MLP neurons of a small language model. Each row is named by its layer, matrix (gate and up: input weights) and neuron, and shows model dimensions 16-207. Each number is 500 + 50 x the weight over its row's rms, rounded and kept within 0 to 999. Numbers have three digits each. A neuron's up and down rows have the sign that makes its largest values positive.
After each neuron's rows, "fires on" lists the tokens most often at its 100 highest values on Wikipedia text that the model never trained on. A number after a token or word is its count.

L6.gate267:549485527481598553498457514514580555438410507491513456587596527555497470441583529478466515544472428416440555474452514513498456503394496477617476441535575569514532491512520556466545464488367512503575474483437537565441472474368476505470466525513490598492486495403397541433513523484539509513556489604466568430592512535483480559514442589416505513502487558490435471433520554497409468539508513531460487583493570409499571512459445567465477491605471505608477453496588481515527500539495503493445539556471545499548477552563465457577424502538461532488572463400532508579410430510502535512
L6.up267:515422510468542509571524505558472489478351456521396508594492590552518495490458461507543512451486527514450570429461501445465492510515519527602450431556593574438503465435573460499549515511437511473547488534571538519562596496519504526511545505413437482487437586446479542468539508594423491467524551459481516496493512571482533506520478457448474549535442506496408488535510590457481487547447427494509446607452541365531470431531474551514504489588424576556500504423574474398540519513533415499401476507534491527496451545543502472427501453541484522483576521394484496501502552421522523513
fires on: "ol" 52, "r" 21, "str" 8, "b" 6

L6.gate192:560591513507531492429491509476518555547549550551509635482523484592472488464515528557522480488510574550444463483475450399522588538421466414432500603454512474518390487538497538467532452469484501511493490470514478586570606485542428485542495461477550466439448531484498444494405456500409570504556599507518418507519535529481480542535419483459477596591482581488572512437549525533455462442435446525510541472494508490515396580335519459554454473456521534514471567538453465653540498520576620516475537543513581525490552413513479510418424555551506508535587458412483501485503475510509552526
L6.up192:524408457450474517589443486534504558492486563428510498552413448529411441501526530623503540508490455474521503477564475442585528535528564521509471496548540484575532441624569487444468522506463522509502517534506436490515504414505545533532377491533455458534479494496585401557536484561506509441464546470498613440414515559530503551500464426515459510429526572472548484589512535492501627502488488479451539505499478507455633424522631481477495600457462455588548516459435468445464426593536488555509488484527519442456627532542487493490568509527535458552470432467449486509480418539581533418
fires on: "ad" 33, "or" 32, "om" 14, "iv" 10, "il" 5, "um" 4

L5.gate118:456444504513519518494453607507536535551475481487490461473508530507496567464570530536535560441452523476524518502557568449585510517628481432409493551420473471495499513463562467537534536428462637542504535507441543516412438535479436557579524440432558509500536513493501434556466453592480562454425425474511480520476475550590465463558533454449550496488566509427541602667482430503496473514518501557527501452505586546442523447589541469553554475517417599548522524389533492565577522591465496543423500541524462510520520478514481469488528521390432460465463441544360441523495468543443404468
L5.up118:453520535518431407472575481587540445470558520428563502531410513557558503393552516453490530480480454501537517488591578519538449523560464432499545468530394494550498424462500501416538490539482482523556573402465468428568534452486418470526469493485528508472527510508546528475548521437562641505513462434455445584419478490526452573524591565562474525489556560568485522480530460438534506579478480481490523458466383549410456479484556538439493571562479448457426513503382542561570505611529544535462475546541447511562415576549577516536533546474480481466554527555386444540509488525559610447
fires on: "N" 38, "em" 18, "om" 16, "og" 11, "e" 9

L5.gate244:534587494526516504492452471570390599507436536516461403492535586477413520482429588537554514586593490479454469471456462488513533526475535471438515544551391561411497550525480489554538488563499489472518485539499442603362468466483537472488456530489473453528432498504489539540466430531551442476528522605562503471501486584418546558490545501555515438497495495420533539483452439526464448513523420469453451513545469400532462564513434519510554487522516453553491487442459420554508449462471493556472501423416453520580499546531513525354356453500455436463498444567592491520373477456476529482
L5.up244:463517492535530537467497423540480489624526475426571460564548565516530490534445510533554516511528420548519549557496503551427542526534482385501576560424522457446528519522532433548495440507550508416564420444471534462455543580388528430577523448469567498516442537564470490487316567574538510458548426494484450535517507483545499491506549526457559500532527480474492522472471507540546510545449504555444523496282494444433461494482459530555441550452514481582574565473571511461494552431448502571416447487515447505571611518559440607510450623521513513442466504546531530496571553555537439503
fires on: "a" 29, "is" 28, "s" 20, "h" 12, "als" 4

L5.gate190:467495562488460528475468538511500523571433541490568456548506457436539532491447440556497450444478489462531491485594526428459565479473535548473544393478559536450487601501502565432721493539537532493594529483515471520514460457518445446483462473502470523565425487524534383525491579445480554543465457536471402484567572471469617490527472489465490523476520367519568532439480444496562502460561375447530592550499556454537580457508497567457537461509427523433539454592472479511468437536586664456574418514534442531526530504475439446539566446545511440564552501402476524491518436606519602449
L5.up190:587404485573492439463510534497450619571514485578441473424481463585484492498421467485447452569462457443495492519566470521436588605450461529487484421472537493549483510408446434449476505472454466492446481573443489527472521533547504465537577490532457412540494523512486528478451534567502510444442511570371550445504599559578505537446426520505420567456565515529534498542404497501602508441472463495479479646519469532577536447465529580477509495511459509499444490536597543506532469528524506512479472529410546582460578502432500511545501478439517510565451450563505443456562467475501486449
fires on: "a" 28, "um" 9, "im" 8, "'" 7, "am" 6, "e" 5

L5.gate307:440496484513457603473551475441541411514557528401489444561422490521558468492470482565424451523572494455454516537547547545547506421455436598429487540541487513493515508497512503590539539487436550448502419505508533470498548417488506526435596506519486489537514408545542525404498487437483533561565564561589589575422521599559453593479529506446509526455492380484513505487479391455530431536479502487589514439439446401538444517583456520488628441452503546488496496536495481606566491539499556472509456580511467525374517463504520447413524504588496421554587521425397493522508495500494474457
L5.up307:486519577412458492460516489449446520487507607432463462505510466427524469466535488565572520450474508496400554551470581517580472477510531659453419545468476519594468551500568611500551456497509506537460468537516384525499599484491546528502523397425515533526455476530563627484485538468431551491523511478516485514494529538359487528503485478472473439496580490461572462551511528464520574503454542543498558404379436457463502491499469489562617454478520522501503555503485566489436536490519471588574518599533500519440502566485507459463493458461496488529379560522475429484529462557557395557
fires on: "et" 37, "i" 17, "ul" 12, "o" 8, "m" 4, "ic" 4

L6.gate195:511538476473512514431555506418448583517527468508481554493481483433529514457531415549498557457471473472405570541427562507548509535390550432507529498488511501485466531447417456478519453565538459492546509485455648483499479484499434529515473473539487371554477496437481494454615376478462525465518500508456524477495535558507470513508458431550498544522591468544501621512514556491623450524488461590475542493391487427514476537506508528490444475503438581555503514386629477489495411432493526550573451501590492545557530533540405592426466501401514470552466556552401468616603436436469550511
L6.up195:539523523628512460478601393527567597510531547546501447505434564530452541474580548556415567441426534418497534516439487543530516458513498505559420457509567548563523516563422488526494500515534463567521585434581503461467535501492523497477399508428494515513567443465525467499498539486521519467497508535491545397439444423521562581512580432519463443488453490518514576543538568461560511511556520480513495576499424490554419528550416521455447458510495504476500420524458405517497442572636398505438520512495493428503424606495532474486458477499469447412429562573548508502476518418455469461
fires on: "r" 23, "is" 14, "al" 9, "an" 7, "ro" 7, "o" 7

L6.gate82:542490463481484435478550579447500466428505539493535495534456563513562449481614444547484503523534520424398465521493432475532518555511493465555445437406497445524427514469498472521562508477490460397510487470446514559428504545508465535443513522400496536457477591444586532467469544411556514490525564488460633514460494514442431473561479459587563566491487543617491467376436452458586558477522554400553502456464559530491415424480487542577487452470488521554490469435621517443446482524413511495443482561469571576503458551515361499534468453483490504526441457481571463507517513432490442563
L6.up82:494466490529530518570413475546499516515460519494516495539465436520503506493599567476354431462503562429487485520560465468456455582523552602503553472443489555453452481562572550541515556541489526513480452574494467456538505459471459504502467383530529498512465488532493610562388463561483542474510500424491429524587438570419380538472364431478540534474582531436502502401516428446491480461490561507536500530555540479447475525631442554437575479509377516505527408515478536564521471453501491472574484601489588401474538501508476493453507502468470549440542619526434548533491462611474483532
fires on: "ro" 46, "ol" 19, "a" 19

L5.gate254:542554438487558513542446493582460533532419522416466465468535487420568541524554466539479590499425498435480518511535584420496513439457487517490467465507425484553484449501559492557625543531498475522493461377441585489546544482502400445475591467464424496489555484538477595432458468496566561494521499529543560464488547592499534559456513579548576503469536542492498510653541434379440528511471462461553520476409514444580483546545571579457537469581496494491481458408490510530608498505388451494511445570479512480501510607540384585530527501458509585537439454529516486497505423562546417490
L5.up254:580419517486498478469530520443479428485493519496493422505441598555416548493511627561609583574564538477512388436476551550521467470422499494506486497551502491512556414568478507513485421541521560583502534543610395553447490512519458543419434491550470449464569597552567432539448561465501431445522460505490507454541528516564570442426586559465449531576528564358461533518458443584533491503508431526466512538542483439473435579476430444558504485537500550505479457559423432530450417445545463457496556546561512515464471526473491508547480476502567528509454454549487485472590554497423522464
fires on: "o" 37, "t" 31, "ent" 13, "an" 4, "n" 4

L5.gate275:394507419591503391409464451505504566533530455469506471456542477507489489536437470515419535507504471488477476546411530502529444583497431513569494481564501596512454460535513423547539513447597477490518512451539563527470517443481589526451480508496584531518506524491511492491483465469532470494559505464513454474527541490448566495459477484522568391480431506460474586515449467486466464501527561509509505556399439476583490502435457593567423583510536500452489510464478572517494497441482416509487394504362540476447526526630459598488492512552505444530456413533587475467410451550508518563
L5.up275:479555484400474421505471518480515491498576517457494491463460569529484497537460415422499484483500355440545523609477387476453492502582501426482534524475491516559559498558518552482491459447560463559535502514530603428520519484590485558553519484498512555462477436500366454523538537522423564581394551465497449458467407526396547511448506604560514601576510509467508596395538413528469503489512515476442471604462468477494424534455553526588520503532527492515541473466525547596476441441435504532522480466468457556559472570538438599464575446523502527518501390481553403507441541482490439558
fires on: "il" 47, "d" 19, "ud" 15, "qu" 5, "id" 5

L5.gate206:421481480502510403531469565392523529488490534499451578376486500400569505539504447568486447516458479503499510511368566603441528501542524540493464451470485417456502530527490472495505572470517476508422524522561504488494469569502496467535459409548485530524532420467490513561557445495481429544421520488490537484471572530504487533534529438618543409580543452499545510483506373543496521435473470460436508446483487443488533419489547516453533464515543588557563496459551540548486397448414565470500572599498462658475502455600526487493603417471523478539493481519437504424428549457551559519
L5.up206:475568537524502476516492548443464547433480507484475472536541488549519601492542440529500440464503530496481436482475421384490435456406554532434524520511517468528454514538488560549448614477592596469525534411530536455468486601596416461454515493481491511486538532449551546425558516574500487500463428531506524449441533469535474472572599440491559469549468452484473550524544489469450510572472579436500564536508435506490530456476475523467552365488323584460450423486586524534500455558495484480462528471528461541483515469495407426564571512563446566592589570512498401518582452540489448512
fires on: "un" 20, "e" 19, "en" 15, "o" 12, "an" 10, "es" 5

L5.gate224:491406538525503493540412557496441491507505514531516442543470534450533526557451501479479568452432411510510502553539558561478596552478511521495432519560555477518447485549498503525443383487551536399486477481524446500452458462531482385528583531457470485407520558483496415472494480491620635509497480423480563571499572486476466477467552562524464541497530476509456510573564426564487583429474474468563557487420509511516550512514596494543527460478562545525436504547513363482530370446545486514539496460469491542527540580430484478515456490513504587554506438491535507520487533482521506479
L5.up224:474489542491532526592529484453520407463551518455487523577399542473536514476459551418506479489492510555475505483532506418471446497548530619489409511445540534573531553542442546490688514440530487417417547507454575501477483484519495405548478578530495504513512568439516551483522465441479501515450593451465602481516607500503557480509584449556483527490521511425422590479393476448598496492609569517460516515431519571408467512594526478597431436566491467562418444518499416414450476461451538611486543530499468494442509506510430508536524599592446494531527507451524534571522436519544455517
fires on: "ti" 37, "bu" 31, "ati" 5, "ing" 5, "en" 4, "amp" 4

L5.gate138:457565564464497504379591511544503527524381485543514488552465575388551516539591542485473539438589550506492498488483471456539507517371582430491564479500459525440470486520567497575440521412433504489452486510659554496523520527463499486448492497531538567567571491534517471420490479441446515575594476435511514409576461496525535535464547465494476529529437597516422475578488534489467527491518503409557503558512474341571447516452539537473528473526479564557433560487522502477564461535483393543480517440451502547440541533538520453450478432471596570462545536497458561519403550545506534467
L5.up138:472467512496465515512488522565481512432480446536533506562462448529529476437581522632529581536419489448479518444528502490520469531440557517554455474512490474543518530461419430573583542499495485508648496603561527562486385441492577513505390510519504471501472440478566480473589403594523545545491566433500472462423446495446458472547504463548471442433477522482492510495584508522516501515525484471355473559444616549491521545497489441475524604409422464369479444515489522553448435490539395460425510447517529496498352511489435577459503423501355545546472490507521474528509543505523453537
fires on: "r" 28, "b" 25, "str" 19, "l" 9, "tr" 8, "w" 4

L5.gate171:489516403545520483443379584502465538567451519510540502590452481480507554612498437457424509452469562509485489589520548490557522486450542499488545532525538459468509535536482479506463509530460546495509525481514596500482420579559451561572498460474528465516514551482546454575530491509486433523560512571491452432514515472521594567499432525478556548527575443480533544568355487530583440477526553430496454481484460468435592520527440479481465442467535567501531510568511519510523453426473409578506461519450526381486597527476562460480477528477442512645560456576489516516509532405463509542
L5.up171:516458526583495548465470533527476547517462601460552432429499417394429545522570398420480445565510502428538482444424411481500426505468508550502562435548513437459404471526560462493546492479440455464477532559482514487426505515586346463500577514524542505531441513549558443493575483506535486451584491463517563549546561520536515431458510505599483517494541463446579537525513502528560451497601512545517406454528537534474478507500465538543356520477458515559445521513511494474531479534543575596537509552480420518427508533449423476493506574373524435433510535604559469463578430519492514416
fires on: "ed" 27, "a" 26, "y" 11, "\"" 8, "e" 7, "ay" 5

L6.gate51:566452478506561432486553487501505462579546443482528453528515498547515546413497526561538561609544570512546475536475552481537464470467499452482389492407500559444348527543545468553502478495455502540526561539501484463528417575465514498574492550489548527490488597469524503495377499543465556540522593553554536486514472506452564545580553526425476493451438472453427524462521544554411469424444553476481486500479544469446584559493621541537545413493619501465503477452541543526461467508545549515378498479423438567514484451408592544468434435501599506521488551529496561570546573551575417405
L6.up51:536544373550525542442510504518441597569567533520488561482562507475550455546525525502561500454579409535471393437463478569513519521442507477495477586502521522442440476577500509425491507488512522435479477483433478477546537520564588506531424503497568521525492407513522515493424410424370473513529534493543486575494520467487558533484531506539636447459503516412442540460418550560421483553452537432451458501411451474524500459504487486389431490390553426487478510604570386511429534522472505560534533443401524475498550519576487498504438506494493467494470556490471515483403413460445517510
fires on: "s" 14, "is" 10, "b" 8, "res" 7, "ear" 7, "g" 6

L6.gate27:560554471559491605381466506507428531558527506582438502452453461493450506462384418525550528448438487477475566537485504618528485565436497536484504586535497505531439510519509489569435498459578455484434529534405520503428416531432488532486498547498506546504513505504520560467529577450548526518447584613527515524479449618491428570501504453538439515510446432417501445511422483514560510534556508468399510495516488545542485528568436517403444439488543381437620603465495545519620432502464504465514546497454399551506547599567567506475490498485551482472534548582496429537465576446432529522
L6.up27:486426455462530504540548537500485440513524627512514444463412563530430375494548448544541562608424485398511558469476545565438514573484489550573461593535438461484527429501468446507479479506559527479475461505475495466507494511465496510519475599483536483458562440517448444520529424409402495480419588416494561590451437498587436554466477564485484566468503449553454516501380553515501467456492457528531436474445470473518431441554550551429533446455489528557452465569462472563501445469433581442537515478419440483439543520531462507595476513533481494514410607534427505497539573407638564491
fires on: "en" 31, "b" 14, "ou" 11, "as" 8, "es" 6

L6.gate141:517396537620464588538470488464437505420493534529476522422369444499511524502475430619544462407511446548507548484493517491507514539524439550609594507538528476426485459483513549489480507531469617566556478437534531521480549540431438511511483588525556475533419574525493423366385422507536506506457478545500519406553549453464402451564518550429493482448464537543555445461505470556528455441475364453559453504485538478527481576487514512475555446546533552561526439512515527596504525433542607482465518494481482490532515550523436527477476397501542544546416440557563419503527591455472530517
L6.up141:513500668547553548478468462397473496475484535439454536493481456546569504441592540416434441493558366467456497484537488466499511553476553580551499406520486453431373483510523456552371421490508547456609495413490538546452547536446422577515400467508409401575523558556447412504483449484470547524494470579472487469532540509481490581501418532429488443435487493466534451502536473532544558462498534500533501560497537514470475480385477462527527535494416471437457496463586508533525513548526575449472505495418471584499503482483508523514540536569467609485510443566526503450556550614494501505
fires on: "a" 43, "e" 31, "g" 6, "i" 6, "u" 5

L6.gate69:539500491488529403530513506493556500577391521538481525529450467469517425485492535483489453540415542445581513496528512563489538424531531449556546542498443340503495573520552505539476447508454488620538448493533470531544479478513571589504418541449512494568503451447480596535553506479533422545424497455517520555577440556455501488554489432478551509550549466543520554545472460480577473524499485491635561429512539501522459505553522420534457448526514544563492467468528381409520465556496574513479525471489524464517420552577456526551499497483454424545628575525473542479497544412511505613
L6.up69:473511573577447454434585453533433481558554561490594485482488501531577415415524538557482457480473428513509519450547573494479551600522570447472526432495469553524510465515472538524467417584442634535490546525496562470505445573518512451517449519551536525485541491478511439515542503470520470457586433515476519553433463520404486411436522506509475540455496607420561515523503470501414499579476518458462490468475350548498435419507510613494509549560541464523469518512412490469494390441512499497490443485520465557501606528457479499477490497532508462505522573521535484530475590466391533512
fires on: "n" 89, "N" 10

L6.gate200:432513490455542530468502466457503505414502513552566488555539497494490518417503553563562614569462395530475549557504598558518611556409514534480310533477453549497474536495380509589496460614531548585573525504567474403553532417484542575460590471484445557458485489410460466546508463443533466535460517461499576557527564510513499477480481465496593454613486452468441495521475464502512591519522376434457531565466499564423412525468509447456562422546535545510462533535537554517513581412446462517484553550463514431495484499540536452458522469444544501563514490495494479577539426496566483579
L6.up200:501479460517499521494369508549568546488531553511515630520436475551469476470404502446549427444401476443392532510493535521564527519571415499523528496442486501499424529655472506447500474558538516492536561497487466519559468515521534528433530451532562461503516390418534530551505509405470591566512595437525492521538449470488562532528561395484445485562444647514485476465450528549587509579428570473471495532359480552481486461439526433505590493553425514588549557548544474506534562484551462561516434487459513544463493449546593417463523473571470509575518554447497479561519550609452443526
fires on: "as" 41, "an" 16, "ran" 14, "en" 11, "om" 9, "es" 9

L5.gate283:484473572532559486526479615503524492421463571523499488539448491503472550565515511403482485531431564516530536557462512563499506545504479471492498464515516461539508545546559486519548554460433599533478462502456576514597504430441588437489440561509375496546487465514501522473553460418455408524466452465515579579499556555441442528535540492562544418544618507517406555534485471522520456528541520566468495486531474524556485568508548542509527490502482549535550548523511551583443426521515452487510500457480480444548481488479486414531580521444504614615534454468417523595508612497537496522
L5.up283:464488535472497528501553466405487538536504554491458546610444522559467535525544468475532493519527543499478561544582510553521403550560488458515576515450484518520585499502460503455536516497495535521556500466494521467556542459483530500487437502508452386570449421507500496580541501472534529525405408436510581559514512571471475584597502535502483421568488560529443543527503356481452493448528524509603528493592455534542534540559511512562447461432504575548422576532488561437423405452527474541523478502506548460491480481455508378556593564611530613540451441528453568505419587463587442480
fires on: "re" 24, "le" 19, "amp" 13, "ti" 10, "al" 10

L5.gate259:601480517456545468524476521532538515466446511463390601536563542434545446520560472437529531622476586472497467506482585530522619478398448509506400530492484505487507564519490544525470440561401538474430529429500485461508528555580469401459490457590457554507408503493521465482513468430496568553478519549507577434519499538533479463573472456472488558485544536487448472506538510466599519423485516542389530487536545458464469492491547478504458533442517569476461567431483401504560480514500558488397508438554530563481496516549478572458415492382550417486391534506535524455527530475526556497
L5.up259:544409483450464519682529482431511524479490531490440559472528464468498481510511515491544535540433494547507481471584528472512570585539480564517475577482447487510455494447521520437565583474491530543537466398518535523510474468533502547440439422514454496425530579442510439538567519447542382405581593501504641535558587495515431506434495504518479485459517539576535503489422523460439424329458516531446496542509491429411561501473483566464485481517546522488443528583475569432527515481512508481455542472496445463512517508505600533576456485454540501544457537476435445521508497496499507479
fires on: "ar" 41, "al" 15, "ic" 13, "oo" 6, "r" 6, "o" 5

L5.gate60:433531539528583561494440467552507518470455476541470617383553526488469561438478563453519545471526527444450477518474478419505576510532545530505493582551525496416492505517591544438540470517525541496575518479549449534525507469459483539405610579425469534384578467501561527517524500477524415475581479523438542475522568408531457450417503440504493536480509531438535483534587505507467526455448512489462430575507512470577519539524526413578474517574536529520471519493459315470485483535462562504564524602522466514504495584582552516500374446566476472509451414582535498512511547539471513543
L5.up60:541557480547435541535505621412560442467468432531425459555410591441581551470529541502507566470604470589547437450466565478490459524518453508506520479568606510516486451447512562516514555538435458458508559500527448518502531533504523497506542602516575508499460514543456469500481493444480587447588570489535470464455524477558398531504507479553527426520509527467500377510537413443437557501470506399553381467512562588444590593431468473530471479424560504466542499489397467510547512426433565601547553487518550580543538490419460496533499439511479454499513424552398376589481482554510529560
fires on: "g" 79, "us" 15, "ur" 5

L5.gate235:481461407473477512555527554497519445514524545537530483439522442449579551443430494417437638511517407481471526453421423486504536415529463462466468598376443561474546505542519576445534535467481551351537527436491404566483416622494494513440532455508500518519400478506485522383525475472549503532552595535490487399534472373503504557435456490512587561475510578531487486489401531500552479409477393498499481538552519537547509546492544491515497483536475440491500480510468497500454440491500500383465537539551466602582530501530580528521504418485563448575518599507454529582451513446451519542
L5.up235:523482495467571453523458519482522546503505513578511462524455494503468381520577514504539551570490530545459537490490461431541518526490513475478522504480558502546491448596566507412489402500551573478414537502488405553547530523457433526433609466493520501426534576538517488561467570472617461533518516541448606573473551504503540501471543548452544545510446522530540455583465522450489484525484514584445555484533469467416515585448517441470533502464540527573495549495488554472504466540437519500413546601437525528528498553473532525463538514522473488558534488442529520578460462501560610453
fires on: "tr" 31, "man" 14, "on" 10, "al" 7, "am" 6, "o" 6

L6.gate10:528567445456462521574452552541506476510514499474569503563570534466528494424454464521600429540569521526434414479492526576549542455475514562474555527452473488503495542492586394504509506518527497375477521416421408557601558521453419480503443521535455559477393471496465548434506480517556403594494614435523626537520580472519539519543455523480534501409587482498463454505458565421579493427513500518583575486564491443449469457531465520570474557492447587486516474495451611530453519514532515474519426475564526556447473598534491455568531424532487452473489447456492463429494474507562512525
L6.up10:425496489535497540541449617471475518541503501439527531505466491499570429480537487465511504465431468542576485524536542418499396463412507554411505508414495433480516598543510487490593432522491499471569568418535485443586573526471493524516486473506410494516391531498471512524502451560541572454448541453484607576433570478557431500459503526457552492506604477468509510500464462436496486486508562531510587458532444398521424418575550570445586566573484595430512481383464449523429450496536538472478489458532581512391489474436504465456551546422495435424482362443418463575500526450497500457
fires on: "an" 24, "ow" 18, "et" 14, "ear" 7, "o" 7, "or" 5

L6.gate54:515471518442514567481460535555490573601479508496559499531405528508464535437496484526517382486424513550503456432430448519410524552504532488485549534484512539610463520537513438512437567356409448494480436486563464488453421506562492493574540530513421508508519516601526514425467454459447473471440632515450523542424438446484475611410440571503487456494438480572507474459507485561541464552441449480404555367485470537582403479462477523420502467491528486477446660519469527545545528485445447418485502484452483484520543404499535494517499479507460508579550489493532451464452520462513513504
L6.up54:478533480519545525543496529514495474446562554587515525414526559541450472569459487430534483412523467491457511467514542550556596502509528434395463554509469490574546614476544496557544457492483585480473481469533492498509473534589555501527464499568470435462451433469482461591446465484465551551454562511542534615581514525469541512542444542566522437533339463522526547487440369542443520525455463516557560480495477542549431529412489427437472553477493483453514525487501479520543442539556488458502558462415410565585473465549399494463533415503518482488585536557436467535465484488545527492
fires on: "os" 48, "as" 16, "es" 13, "ug" 6, "ers" 5, "for" 5

L5.gate37:489591540492531421459477437427466545527498526485407465442549554459520482551468430486462476595502504467443544445469598506503513479441466461453522486541458550457467518576508525489469418445539434519535514554501454575493519543598477379466629520557482516484528457487535476460456523519437477484477574496500497608524538466449516448592529483420463497365530505434562542538499512516469485492568433412465541429515502344490479562532464573483477511621413563521524469517454449470546499512469548457484473577616515495555416498477403553465568525517495494489581526612507446513546549536411504486
L5.up37:543450506487412522436564463490436534478488471574490492534526522529555489460613473535530571538480406459486479521503500457529496524572524477484455442425618455459509556529501492531606530527514463565583455520388569546526534577458431621504531487465488468492567550441587593484509530526493531494501431474430506432409594561424383504526508401554491507430481472612475413487524461511543488517461503428472538460440461506479598442448514529488546563515499589486570515519427481535476513505514495573508541414524488572582513457480438505471499412580468540495576485502537475520478452499473460561
fires on: "e" 46, "us" 35, "on" 6

L5.gate120:467473446495495453545428503585479486518617513531499435408396408463446485437446491526468465471493496457437533560532591553492508427502523475483504491454389547489528510475408461508517496496527607403578374466484543445492456540474530559437526563468568457461465482489538481560514527433550505465472403560436469548532529515472430534509433548512449539481555606446451574504613496502488615544515515477463575575499588499614534543440547452577458487498462388518431632480471485490462512522515555528430473465465522569455489541526521545462445537472469598485500473546622432435420512560558504411
L5.up120:522480502543560500478349537527508470550515513380553482565533414473457496444519528493556543508563488543490485468482553471510493563495526442484529448483450632512503516454529496529511502504564500391498449462493506497513470514499557453506538539485406513512421427417479435494486428435500452505585554450550416467491448584415500463525585473512456537549487483538453511502563561654481551500480491445545495465475508450491504548515487519437465418519490556495485486487564513627534495511584451468435527457568510561453416484519501501521466412463532555525437521559495519494438433424409572423
fires on: "u" 24, "m" 15, "ev" 7, "st" 5, "pr" 5

L6.gate108:458390479503479528554490472430570577419585482532545468433485605445521536470484464488456473492482553422545531595534547474441534511519446490537457497530441505559445481599466523391507459524538517453511501532494442436547487409584449481508577482523447440470515529490444422523429530501499529530461492493533453495550560514488504511528433420485567507534483520496531541477540694424528503433480437536535516429451530472439534523450522481552574565448418403542565489497461535529494453508580474616480462391565420583521485507493562624518500401494509594527518499425475512454453418438472594550
L6.up108:461535493511489478484506453466476526507587553538577540473544507498576458533448550480459428488482459503593514481543527491539541503441529589532478512499447580472448585602370528569484450495527524554447458491447465583568446503547527610438599556452459541556426497551587452387475473551548493548503610474526505485535514520397539430491527354519495483533432545477441495541488536518533522514501482509489466485579473499461434452543458491513512560537360471522521416407451503506501502423525507530578470460573487572490485525478584547454515398492474645525538494562470498496600547485453506559
fires on: "r" 34, "res" 16, "in" 14, "om" 7, "or" 5, "as" 4

L6.gate181:374509424491568515534386524516505621569509442428411536416482480468481515513460437481559515552521470530443547474533499488568486513554442506505488559406479347494380545508422555463510396537453492411504485539506509437508490638499488446470508493519545444417472378482491462480590482547554502509418501492508503508534555484417461554514430561537534561496461469580503457518480453501518467477563459605511506409440476455492479477610395528554503458475425469520479485407517463472500449511492553549437488450561497497503552518557565497426532496568521567539552539458476491518418452502548498496
L6.up181:539468442553424537367524453474497463541549498490418559486551420475517486501627474499643589509435403516475486463475534450603536386479634491491510451384527473488495454487534532459496526466476462509463550537500443423474480523467567480508536517538448454544609473481526437435449486477493504442519530487526585483464492478528538476485492539580458490492501520470529629479443505359580450450535565532512474591458580495525470499556485505524456495516458568544465520431537495497400541489517542563492584613469562484473512480461580506520426489476526573473465469435430484455513531489437535524
fires on: "o" 26, "al" 12, "x" 10, "m" 9, "r" 8, "ol" 7

L6.gate261:459601448517490527460479455444469521515547474469510452542466559501453502622525480442494496556418504540482586551414455530529532445598494429584500473508513442457468523513493430538516564496565447427435472464540461513458501582402505443535477502532567495507454459545584504472501493564447537467494491502492504405493555482445491425565480491453541444521566483509512565505471475391507597493502482508582556504419521413472574439441658505533506479438496464476502559434516494551534445534488622509518502496441453542584533528532483495530575511486541431509471458458485497558465486472469460589
L6.up261:482580473616426487549480544525487519575461491568516540523362476575470520576519472384549458450407404580470608538509490541446466463523529492518524415504444438490528470502520523513596470499490464482493498405429546474492471412500516386561484550567493443435558469528532489548533475564465555511521492523452483469483507528476544422542486453500514361550562460468553542563398508424565523523443455526488505518586492429473638456389544487487518523470477503460453500441467485479541543534493445501555436488399384561549517435546526520456497454567531418505525583436500448595501507454422503584
fires on: "k" 37, "us" 20, "th" 19, "est" 6, "ed" 4, "ac" 4

L5.gate242:487564450515486435538557453460538529468545442438534485444440615553515524462458531558503597523541450498532397516505542522453545533559561449553384539444500536548481514495459411475501499425510562528459452487425539561519541513485489585530448408524439556512567492524449426536530533414513494454445473535649483499550454429537509516505523496499542554519512502507522484464509493417421521418488428488555442544488496465548498416459420506537425469502608462571429539619521520562531413459452471525427491492578506587587500528474480464518507459469435485489442519401510417520438434438524438521
L5.up242:517494541440499498517569426537451543452448580495542612565428505468537513503550518530551511487489608571572486543517536574539535616551576527527584482458534434558551473578512479476492547466489534530507609479469567559477480579575493348473511400463463472552481552493493535473518431516449488594477521436533498544498475452438461491507582565530443537537476464534518411494438551489497453543451507533519443562475564521530467549442477482564474540528570562544403596575493566486387507496481543370490565500515477595490436485471509486546576454476515490492516586455494489440452532483515452536
fires on: "ou" 34, "il" 16, "al" 11, "ear" 10, "or" 7

L6.gate43:532507506422465505434500542513519497449469492491503486533490542435555476619488505510481474445517563571526457445597453518522495528582489510527555505503544570459456474557482491622492458479378401435448570523498533535507452474516447592487535453545541463550464528463473482460482518488454522407456518457504578552469563470516482409550449500621583477582441560566436515514333537571546427409474551437466471475518516472465522481493481576525522498513491520489440572520532444438465492531487461512480410418451487586469403587523481470526488572497524531514442469555458483562537589422532379454
L6.up43:403567593502505415525479479481558498509401496501504514519542561413538471518504556488381538415566542512500648582540534574461493478478457467508446529481493495503506599535529551471528620613513556516510545539483499423550481488420560533579597558548564523457464415472534457500507449458467480449422482455495524472451496563486479550494484521488530481492469551585488465492433449424515467521458499443538621584416426474414405539543542483414392590570455485464542456534510508516478447439510505455532524540537493470505509406592553434476486530466481478518426522409502443458502530499562551438
fires on: "ro" 33, "ter" 17, "r" 11, "al" 8, "en" 5, "qu" 5